Part of a small language model's weights: tied embeddings, a variant of Adam for these matrices.
MLP neurons of a small language model. Each row is named by its layer, matrix (up: input weights) and neuron, and shows model dimensions 128-255. Each number is 128 + 24 x the weight over its row's rms, rounded and kept within 0 to 255. Numbers have three digits each.
A block is one neuron, or neurons of one layer that tend to fire together. After each block is what it responds to, as a language model described it from the Wikipedia text at the highest values.

L4.up369:116133142124092146144145137099183121129108156130116110150141107132119113112101162087134117174095122091139167111148116104130104130118115133159153093112136091092153142136112138135199146092111136065138123108127108116114145125141126164084125131147163130106090127182127160099131085135175135182151117147125121113155121146097162127112145094096186136135162118113113120105166131107144127160143
L4.up506:124118120122105123130153107121088129140119112138139133103130121118157122166091168127125141098115125167172137131169075099143151116121122165097097119141166146124083142127099150152158116136105132154091134094112102161121143134115096107142110102131163105077147161137114120109121116160156133139094109150131145135140121110118109219126166147153159105133136116151118142119137111109139117151132
L4.up561:095133143119121070117129097079142123082151146147162126180135095148146102153090123097129126097092127127166150091118122145108142108113128156111112078118139081107128142130099095138180166105132168145088133110132096108131124129099103126103134148161166138139092150184130100102123076148154148155076105109166132110117127158114140169158165140092140140132123148127102092154159168142182102131155
L4.up600:130138102132108165139166135139135123109146131180084152124120111206108124131113145169104100139165124115128149102128110091134091165126111145120132143148167186143142139131116109168141138134122201100159101152130127134143143095129104148154121110123117152106122141113076136169140144160153146131106099125087100116150112108120136122126144195134139134107163144131159160123149134143140144120107
L4.up604:093139137110137160121175121106092129160111113183064131124121141142109104115134134128131127102197143101150134110143122129190101110114130159087141105103145134138112154123119074178151134122071178126126142132137124192110176121124133144138135140126144127136143160141118098144115150197133148131127137140129109136147138102114125184093154182143177126142128111156133132116148150100145099116112
L4.up653:114145150127111176124121120161151109123124141169111173118130110163118104125158130132108119126176103162099165117106103090110120107128120146065151119100121154131114112132114149159199114151105187093152087135136085145175193109183109163121119121132088141101147164140106161109091114140133173119104163107120115130136120087128137137130147123145179134122142157121150128114139173164133114100129
L4.up665:112143138102122164147149104082134119124106167197119154154127146163127103145118117117093115157114111063132142142119105152149107155128140147121165102103174124133151159124127127149172135132093174128150125134133157154139165158099126170129146148139153148115091113146091128101109098178132133129131122116115142146114093140126112123093112147126123152180140099130142157119154169105175126140153
L4.up669:110120106104114161139136101121177130135131111152124108135126155140130155131101109125133103133111172154151149147187104155097077107102152126081120131122138138087135175122127165125148135117141188178124093109124124136165124140156132119131119114105143094096095122139103141145147128152136134147092116132160144110118137119121124136091172106165093164162135121185124135113170162152161090177128
Responds to: Past-tense -ed suffix. Word-final verb endings, mostly -ed on a multi-token past tense or participle (serv-ed, found-ed, play-ed), plus was and -ited, followed by by/in/as.

L6.up369:129145165140119149143132114121150132065116195129147102111123125126117113137151147159120119159158084109089162108148181136115109132112170125108135132090107169145120139127117074128139119113083107109143123117125167141090134150082131113122116185103130158163084098137122085154111189141106143124077128104117157132160118092111140086153098126139121105128130126114125186122096127111110103120125
Responds to: Separator after place names. Commas or possessive apostrophes right after a proper noun, mostly a city, as in Providence, Rhode; Lisburn, Ireland; China's; also mid-name pieces like Car·ol·ina.

L9.up41:135156162103103147154133136121171094113076162131167154096151122124110164159115151131153120121108118156116177155122099118070127085103153145111113150132131127102115137107107129114170147170119156140119134110102115157125152121141122123136121141145115136108181087129134108149076129102104145148091137085098151134147135119135162105139148084142125127149133113153129109118113178133131152149142
L9.up45:083138131129100140131126108130153124185147091128124140138140122139152180130153127126108079108152147112148147117088089133089127167104103131137133126123142123128100154118117133154146109116096143123105142108145107115170167132164107078096110160123102147134153103165129117132084075160136128153119153109146123140119189151128153106127112118119149150179119139160138124113137154148145141136125
L9.up126:134122163137136139120128157107152117113117159125163170119128137073141150146084064123146114144137111143111131101126160139097144123108124131106102115140145121084110108074182138143169146121105117134129123173111058132121109072126126168110138157121113138084158127123122148118067135092150148156084133106150137136147174135136127120140114106147126136163143141126114150117126103166162098160119
L9.up607:107153140119127124156154137112119075095124180143145101152145109155152141143115134147125131108146191138086172169123144151123090133123120162127105072123158162120060156121133115155160128125121155150131119141098116145127152132119149098149107155149148150110115075154128132111124126109148132145159134157133124129104140142152124073179153099120134098159153158140147147148094144108143132097143
L9.up622:139123088135095120141125087165151118090073149137132132139137105152097148165105128137140121095133193140115148114130126142127109135113077143165115115140151122077107113087180130189199156118118129138138067150107109137137126162133165141087104149139131124105102120148127149077123104136118114107129149150163121145094151145125100160131188159162172101189161136152107090129151210121142128135113
L9.up630:105115134095062122131128162106135114111122110116139122161140153161125180107127131110130135058117082167160150170127115133123120171106129118119097131168159112116120165065097121117141135112094163154116131126105095120126125122137119134104122135174098102133100113153114102147085090141157125112120137150145152098193158123155139153123144131105132163126164138169121127125164122180120079126137
L9.up903:135132123153151113135158157102133112122073130113126145140114107133118130146088147192122137113138129136125183106085104095158098184118117147082118145115143102116126138135099111097157168185115142117094134104110154138154173118151104120124107180135153135135147118163094151116108100120141115153123129073142104136162158069138117103140126122099146163173151103123099130146139154136178111094131
L9.up911:067125146135139127128155139124154118157063082123151123111119115155158108140158141101147128112128158123089114120096163088131131147105109132142109083125148129134097114138144161142146111153114167110112119118109125107104147127115103174127121125136141200130135105173137126111116156103161091131124150140120127119181165141156101112132164121113188130142153132114137159128137123142136135168139
Responds to: Mid-word completion fragments. Short word-piece tokens that continue or finish a common word split at an odd point, e.g. the le of responsible or possible, the l of established, the r of Theatre.

L6.up341:126156141164075072165158115121138119144085134139113098094134120170148157162160165110102121054128140154120138139116126150147130123119139159140131104156149137114118133088126143122174135115071179094107133125109123124117182100134135117086104119161162163120125172167151102114114129123152089155153113155141136123135172105132129113137146133146142154117142115144131104092154123140144137123158
Responds to: Mid-word fragments after short pieces. Small word-internal pieces such as l, h, el, ir that continue a word begun by a short preceding fragment, as in estab-l-ish, th-ir-d, f-igh-t, th-em.

L4.up133:168131111148131145146134132128121131088126148135135122117152117172140164193110091139100137159149120123158183087149148176124107132102135162150156120105128163104122150103114146123111106077161125144151103090127126136124135144151121190095111142137181117097080131115131147124108123130149137103105119142135159135101127167097159118141100119131070120100116140113127127146132147130130089120138
L4.up247:136158132131167111117102107113113131123136125133137131092124128133099132144146122164123137115118159139127132132133110124055133098115127150146142095152132087098168145130081075092109131136127110088088122135123134115140126127064172151128104122130140165103144103141145148137100135102109120104106073128151110094124152090139154145190132104136104142112155148143100129128119135124125103100135
L4.up503:123152171178142103146096129123144135127143147137157114120119093103106123184132167168116161159174126081127136093121151131065164119110130143146149104120112110157140171135084110095107100094122107092118142114118128111121090157159156119109095168152165191119137150174149128165137160109142137112113114123122169115138147124116155116208127089102112150111131118087100150110118100064118100103137
L4.up504:143127156144141115137120134100143131038151172148157156149123099153122061109121128162165154125140170084089145087159167129129139130121144145161089156096119109126126087121086137101142127122140096089150101123130128132099120134127142074117122127155168105085143088172112134153099099136134159129114169134103142119136125141112135112112112139142127107150133125131102149114121175104085115129117
L4.up573:135152124154137104144124098129134136166141134142129091104117112116122116114114126150165137121155189120167120134145087152103134114115155136172118130189165152075115117128149116124129112116133104118129148126114116125115192115120125165159114123147144128150117183159143131181118119124136134157126146157129164145150153160063135182164177123130122145126142144148107098103122106071094127124111
L4.up621:147142135158145100135126053166109132143141165142142105072132131115129145133111143166159115151149145183093122140127132129083169142125153137151155143128127152088169125133116123128136120112117143115111092097123141132142140123150127054117097137125145145093118133129167155134154123109112083187142100150138123129127129133105166117136122121141131115093143160108055077088102149069113116096116
L4.up745:104145125156134138153114116125138136144104098138107099123137134119161114145135145141129134125139158123134147129132091133083162137121169156121099111156124146175102118124133123090104102128112131103102153155105132139179130132143133145111092130115112141122161153145111158128142129121169108119114109135119138122120144099108118131198146128113135095129162119091125151072162086075155156138141
L4.up986:080108154174125075143142137108079117152068137146142098181153150093146096144139145144142163105115127129113155105128155182130108123126136142128110104149097130154149125117107127107123164119097121170134122108126141139109118183134146104106128166175118126138123130146109112124131127094135115093134150125155140111092146163094115139183124080038113124191130145134130155135118128103114147139120
Responds to: Word-start fragments "bec". Opening pieces of common words, strongest for bec in because, became, becoming; also for in California and Stanford, and commas after "In 2007".